config = dict(
    d_model=640,
    d_mlp=2560,
    attn_scale=0.125,
    bias='all',
    tie_embeddings=True,
    init_std_qkv=0.0213,
    init_std_down=0.00503,
    optimizer='muon_variant',
    beta1=0.9,
    warmup_steps=0,
    batch_tokens=131072,
    steps=4794,
)
MLP neurons of a small language model. Each row is named by its layer, matrix (down: output weights) and neuron, and shows model dimensions 336-431. Each number is 500 + 40 x the weight over its row's rms, rounded and kept within 0 to 999. Numbers have three digits each.
Before each neuron's rows, "raises" lists the tokens whose logits its output raises most directly, leaving later layers aside.

raises: " is", " serves", " was", " does", " has"
L6.down1691:526541587499502446448480512558445534451515468531518491524490531507505425559532519403588519463489475476529460495550439525446503553551514507472528431476552512472462525560563551451537494526437413480513463510503507507493480506532463485471447534498528414568475535500522492471512553442502484470

raises: "izes", "ises", "ize", "ulated", "ously"
L6.down294:554518540496511402496500558502560536459436491454447455467495571497525510456474526551501475487494521527428568491505510487474532524522531495521491421457456462481462524490628469524593593556519458546413559529591533496502505490477437544443473585505578513556448553514531525476501455496440482546

raises: "ters", "ery", "ect", "grade", "erg"
L6.down1427:489587543603401551437504518438512474436526531396461564508534464492478478514538530428512471455460441544501516470477523496518453483556494503502571491548496424529446472564497482501530562523516524522439462436522538511482534478511493508503428552476459496495522557516595488479480480485531383479

raises: "min", "me", "ce", "ne", "mer"
L6.down1868:523545496537560485541545461469507496502438522465610496447527474478469520566517526465499542576428486482544494443487480532512460517527534477578457500424492541515452450460478513497519538473484494586464493491508428425525479495454501494448487506476533533535465538532463516500597560472552471454

raises: " of", " Of", "of", "hen", "ori"
L6.down2438:521334428411475550529484446474560504493479428569482497518573464508465471487494554525528498477567503487511556515530524580495506504436470508509511486505451485566509410456596519526459534538487497455522552453517497513496540431457471495468551459495545506458519522463463502504542474481507523480

raises: "ished", "ted", "aced", "ched", "ied"
L6.down421:455523559455530567439531516520507513499579432445435471510559532511514463525527518504528450454477521523534496446494460443517512536589443512520440467474535473511396530491545463523548461457460528535491481555406444476517477476381494488545508461488465526473508535523481599547550495460433548497

raises: " throughout", " early", " upon", " on", " in"
L6.down210:494525523502467500488493481442519481489554606415557525503566500491470465527553543415530523473526524433512503535504497527544516440514483565533511463488442515515577505552465513543491555430477465529478520551450468521509440494424511486483512501476491561430491485454543533422505500558470504521

raises: "R", "F", "O", "S", "A"
L6.down1366:492565450496539505573449503509536469497447498434479545453536502537552454533469495475483515501448490461439488500451541530517470402546430464480510469504529514440540569578516525525488514485443542471512477544502545481520475481402476450560497482484505355493504479508473480519469455457563565504

raises: "ual", "or", "ation", "ure", "ient"
L6.down450:516539527543531544422496449478477589476453449431502542487455534486531471429500575480495495490525459472515452466537522447494518508509447575582576515518441544475520478432469489491578560468518505554550479452495536482555516486498485487504486509515476488429470534516538523522499511448470481429

raises: " genus", "acter", " species", " populations", "enia"
L6.down839:570483461491531454577439513520533491466509483437415542532462523502503500509515486492533449490524507453543545518567502536556536480541517465512491487480549571405488494485504526555528530514499511463502492530475526461533536463551538531533425463475521548454550485478469412449462461453547524473

raises: "\n\n", "\".\n\n", ".\n\n", ").\n\n", ")\n\n"
L6.down2235:485551436485532563475503452508507512504423469423546473467496364445564497480511526567450484510452487420438476534481474496514489484460549524494563564483534520516417549454537519512468481497531510512512540522554464514529475538434538474445552467488496532503482493503579502555519523479519485520

raises: " covers", " sets", "ates", "ches", " runs"
L6.down2030:472568457489449461438468538479474465496543602556501517513454529455445509480602547502457392499505391432546541496497492550495502518389530437497545566475463579500467549558490490487505576528422506531536545512474522540484463476538558506574468452481507483514493530494494503535568532549467467496

raises: " arranged", " performed", " completed", " held", " maintained"
L6.down336:476488534469513449530496501511507593565539491558479524474548494575482452526499496470499444484515502587498522489498620514566523530521539454536455498547497533512504507527510475518478435435574511507532522579481552472469482562455518512509526455483451473550544524519567466489525513471522433575

raises: "es", "ies", "hes", "ks", "s"
L6.down1686:533510502478454529439559484483564529565495483458405431534472586505502545508459497481453523474470580545482525447441513472491479510455552475564464564482525516477539473506513570530464516494507496482588494549458439494518511497509481479454539509464546529491509550414524507506487505567497557471

raises: " opinion", " review", " article", " noted", " argued"
L6.down1293:507529483501554502469519470535535470482409558479512480526501493515514493465522523509518483455498529508448505563515480414525482486496501454468485421524449520536483546504467484484435559442451547463488533502501498447497494454501470545457468510548500581480529546503470491520474462478482484536

raises: "th", "nd", "rd", " km", " Years"
L6.down986:528497503415545550523487528468547534429460507524475565451414503501456468448502499486494534460502454462509570476471444549569543538468509457496522494508521523484516507545531450443412534540506450499518497605546523519567501469431438504523470498518468515478466494494412449475505473488404524544

raises: " all", " it", " them", " most", " these"
L6.down1535:492531491519487651512507524536439498527472488579489437445456510463517477509431498508482529492515433474482476500535525513454520540464516522533535474525454482476552460520561576562510503572530486508517464333483451521500479523500535477570503517460536451473571527528409549493561472505535457569

raises: " chapters", " volume", " ess", " text", " novel"
L6.down1032:509548487525455538495535490447493496512563510589576485492486498491495501480476525497523438495484489520574474480517507537500458566500373490486424487531526440602567517483422441562490511558426501483554471498523545535522433523467488536553502557628517493466487455500490455490491489551487522592

raises: "The", "In", "I", "From", "During"
L6.down2116:494562476552487344506504489474364515518485456543515517511482508532486513480465474519498462479466497472596478547479517525492490515519489574520546468535509515456468528500566434519532522454557531504538525484520517554527489483466518542587470497473462509487550513483519556515486467493522478463

raises: "-n", "-h", "-off", "-year", "-C"
L6.down1190:541504455468490448489465454354479513482557537463514514543478514513475506481534495429496496506458478418486516468507485478480503608441506542569608537497552460479464484516509526512458522477468487570521464521457572437519495564539590538466487522560528492509480545478442492494433489526508414454

raises: " of", "-of", " Stop", " Of", "}{"
L6.down2513:510502430490518463545471552517490501504557480451522575490533462471474561498467471534483458460492473511524612565485514511528430540492466491468466455485520510556486529595540519474504528562518482495462512459515488518501539439498467517481583507485471440482495481487533503469494493500517480507

raises: "32", "60", "61", "31", "64"
L6.down1253:456498497507503467591467540505444526534451435511515441500489533495520460545494518449481553447531525492472474464573537549473518459481483471510525527504554421495508543517476473402552399579540559479474441420511548462571519518495540503554472530520496504494449462472489531418460438527481501625

raises: " ", " century", " same", " year", " season"
L6.down1670:470556476529460514525497446467546553517462462391473440494476484424473485499472546438472444510445497476485513527542482481464543594562540491516482468514462474446467531476503506502490587559472455485502498455416539543514467476434480421499502423603576477523449522534488492447466464510435489558

raises: " du", " des", " de", " les", "ères"
L6.down883:525539545501482515449409466483510552493470458511442528524538507416497502478424537497449528433511533459481517528519567511535535498548498500554485502460506441561476464476517574476512521512433467538538513456550489445524512469492505463469490464517454468475529528544445528467553533471600491509

raises: "ens", "ense", "ence", "ays", "ug"
L6.down910:416562509516544491514560488480474553491506493477526536530481475514524439579381495493477455500557479439508493483572474587494473472547439409521483548475527486480458514513520482437517490518541483517429510488476511437485575547515519535480498538526502489451498507517536522530482505496568575499

raises: " is", " was", " are", " will", " consisted"
L6.down1438:503516542443515533456617538514453512519445453567518435560537519538507486544491499465523542461516482546460485524559496517512509542505513510423510530438479525455452487576469482536472492537588466549497576551516494543528405522500442496527481519539528536493513572460469480541501548512421465426

raises: "ained", "ated", "oted", "amed", "ently"
L6.down2087:566550524507512551480434456453470505504459510497567512486486538497503528508484470452512451524531491512564477499502498482577449525534479505491450479520556556524502458474522511516489437554510443531473486542524480548484507444447473534481630475497547493432460508510522467519566446501412537510

raises: "o", "ille", "oe", "ne", "ce"
L6.down1748:556487454543510528457463517507430557499394543539480464518525468442484519538426518536539524514559492436510505492460503495470447568492493466497459488548504541590507560448533552488500490493498610491515535475539526492498494506491496506592559543473558538445469541531474481443556486483549440448